MLP neurons of a small language model. Each row is named by its layer, matrix (up: input weights) and neuron, and shows model dimensions 0-191. Each number is 500 + 25 x the weight over its row's rms, rounded and kept within 0 to 999. Numbers have three digits each.
Before each neuron's rows, "fires after" lists the tokens most often just before its 100 highest values on Wikipedia text that the model never trained on.

fires after: "\n", " Total"
L5.up114:496451477528494518497490528502463503535540498461494523519475467530525511465564511509530562544472522561477507454487555471552497474472518497526470473497479521512487500519497498517485513483483491483475502488459506507504493537457511487551490519484519489522457505505470502534491498499501498574529517496513455541506534548532492501501531510506469500487477481505506482476506492511521471477495528497496516497474473512504460429518482474481491480520487504508497491441463511522523495466490541461512462496522511513493492503447522519503523480498502487465484505491458483512496532515516500508

fires after: " ", "|", ".", "==", "\n", " Party"
L4.up105:505480518468511550488465502493454494557544487476474489501495434543471531481520520490518534547481492504499507486518517498487481483487551501506472498516506553489499540498505498526479487502464489524492498526482524520496488516471468528572526476503489533508476544500528505516480493494472511547491491451490483545504516519553468485517492517521476556504462529476508499424516494487508524471500483496499546494481496468547507483512488484495480511491449511521482495476471494515514484493504509515489499509487501463490474492494526495520470520499519504438477497506482443515510556522529529517

fires after: "\n", "-", " "
L4.up631:482488511454503518490464511518532519506556493486464567474509482561486449474520543485481516503487493516520543465518542489494493512488536475502497481492464492498506511513503495487520463505491493528447493541499504500502497507495483480524499466469481531517499504513470513514515528537449480544481528491522509531507495516508483488523492495487472505488480500452468484460500505458495496475511507511537505517462459502525494441521486506509485488469482498501517488543509464542499506460519523470549463507528523516487479477492486527487482533493502498483524497500424482573552511479540514531

fires after: " in", "f", " In", "c", "d"
L5.up712:512513481476514477529484484520499532491468490493528502498521491542448546465497523489492509531504493483472532507502488544493501489498504500508521529525534514444483507487496491501535486489510500490487505462443500501519477520499490525524508461478445503483535514519545503483501512489458500484531434493501470491525484495512497484506512533484532481522503552521494475471508533536536486492497479464483465457514514486501492433488481491487511508515505478573544501493509494514510513427535433543518503475507445497525462512511506519518461487489496490492456512480517444494500537514522534495

fires after: " ", " |", "om", "en"
L12.up640:474465526510507483502491474489476508560524509504424536508511481478509516480502518493428476481527471475506508516501494522494509543497522509533496527504494469510503522476479463552487482458454486486542495461484466501500508517509498505488466478461506460496485484519490503476495493521559506513520514513502509505562490524538504495469485503485519472479504510502515548488473532506515486487534507462528483520530465506489480458465561494539470530483533480481495494510493528493482518526510503488535510486447518470483462512476502480503490520540492491465474549498484487536460485497497567532

fires after: "B", "A", "H", "C", "S", "M"
L8.up123:526485505482554538532488502487494505550479519522517523509493529479504506525474529475468485443499556498496500488536513440544511503536534504536532497556476522475491506513522514492512487485481475501484483459495483494541508488521474489493505512508476453488518541501486507521526531478538464493475487492506498532488479514517522496515474513451478497517511541474435480486491533461541472498544495470489556502491503498457461526549485476501504468504523462473498490526478519506525463508471553462504501524513534490486477504472528521505491531503491534479523495512490534502536452518511520483

fires after: " in", " In", "s", " Con", "d"
L5.up226:480522529514491535527468534490466514502536480478484498487501469505487491476533504504543457512454499501485498517494483505474514527504529493519482514501554496463476534505501510500511513500498504514498513498439486496457465524459494513474507475496482449531524464517488477497480488505496513462437486513520492496533474528512497506522528517513492484501468538517464496457521515495486458462474466481498526453553508483500533513509497497463505499499491445530519495450481489514527504483582552497524495496475467486534464488532492514542494524481529529476449460487472492515528519540483536503

fires after: "\n", " ", ")", "s", ","
L16.up214:539409506506484509505498489478495532542492536461492469534489473477494481492548496462456499498476522524506537540510502456463531487479483494502497498527486514550502511476475457511468508484453474515505482520437533539476494486502487521524495502479495517519470541482475508505547514486487517535531489491503498505474518537495497482515537495503499501479479499506528512489472483519551460490511532471559455530516533504512489489504495495516500471535485530494499506426442505527494495481482502517496510504454491514505503490458458517489494503510491477434457529522492482514516519493511498507

fires after: "'", "S", "D", "H", " is", ")"
L9.up344:494484468451512556545515557477497513513490510528516504511502489498530510445488496482504497482464535479478503484519508465543493497540521500501491528515467506500469513494490493481485512489473468491471474485510496517484503486474493535517510509515480478535476509484498508542488509510516513484525501450490486499497537527531475473492506539437428474516488487484483441470487485487523523486527523508487551517542486531461542530457522538504535494481503508466524524480480519510538517527498502448505497485508519488479486560517521508521447485533474470497503494519478522557523549541504491493

fires after: " in", " In", "ant", "f", "s"
L5.up241:503496463461513532534501478473477537495528479474492464504503506508503493471513514482480493491459524499490506490493515523479490538482512515510527533527546529478504508450487478511511524495512524491501472475481487511504488554437522508479476497459495492487540482475486499494516529458468513457497503536513526489511497525468497533477485577518492511526536547508479499499478478451515487487479524453452500441532516459516516480491518476499508450500503491523531494485518510521516528483532494506475513467488488492464505544507484542522444544566529523504468519511509502507548529515479520483

fires after: " in", " University", " In", " out"
L7.up742:498540516496504521497493472523453505484483500522509452523508497540460505492535537513501487480505519545468520497519468515515512551472533428501532522516530537455477488468498497495514459486502508500497475491494480500486454540499506519484497538485477495494495491499501501489478507448501506492489483470479489526544543477486502505464482522529500501557469513545464502489494533479521503507480515509491505464470485497544518465483465443510543460497485505493486501497447539551538504453539522521506496520491478504487483478482547511510529485490487475502522519523487452547508524521485554474

fires after: "\n", "==", "==="
L5.up666:459461493540504514475514521473497552540512525480472532490477494543503541482527523498543510508481493540491580472490533495484513469475522461511490498505503523510489500498502530547502506476498476495492474471500518482492465495435487490498524485508516502543426498519461495554534501491526505589506485489487473504497496520545481481478525511488482499516486475493517487499518476506521496470505520499500546515455511491524472470517462458432457494468451467501523497490501498495483473507477507464537497530501495504484520502491515491542527518493510493506479485502510462540500512499516527501

fires after: " the", " –", " The", "The", "\n", "-"
L5.up87:494483515523495504486475514491521499574549519483482518525451514512508478484524522505501477473475500484515499519508556458484490479442493473512514516514484507471518525509500507516463466487509509482496471469445516503477535552469484510566505472478476493540445519483500479523520508500490500566524489470510505474493545502518478463516495536495493516488508470514536499514538532492519497499568493434524508481485510459519447498530514488481492472497532475497507504431509484502493484507482545494513504509510507533487538494465503508474472509519507465468461518511454482520519506498516501507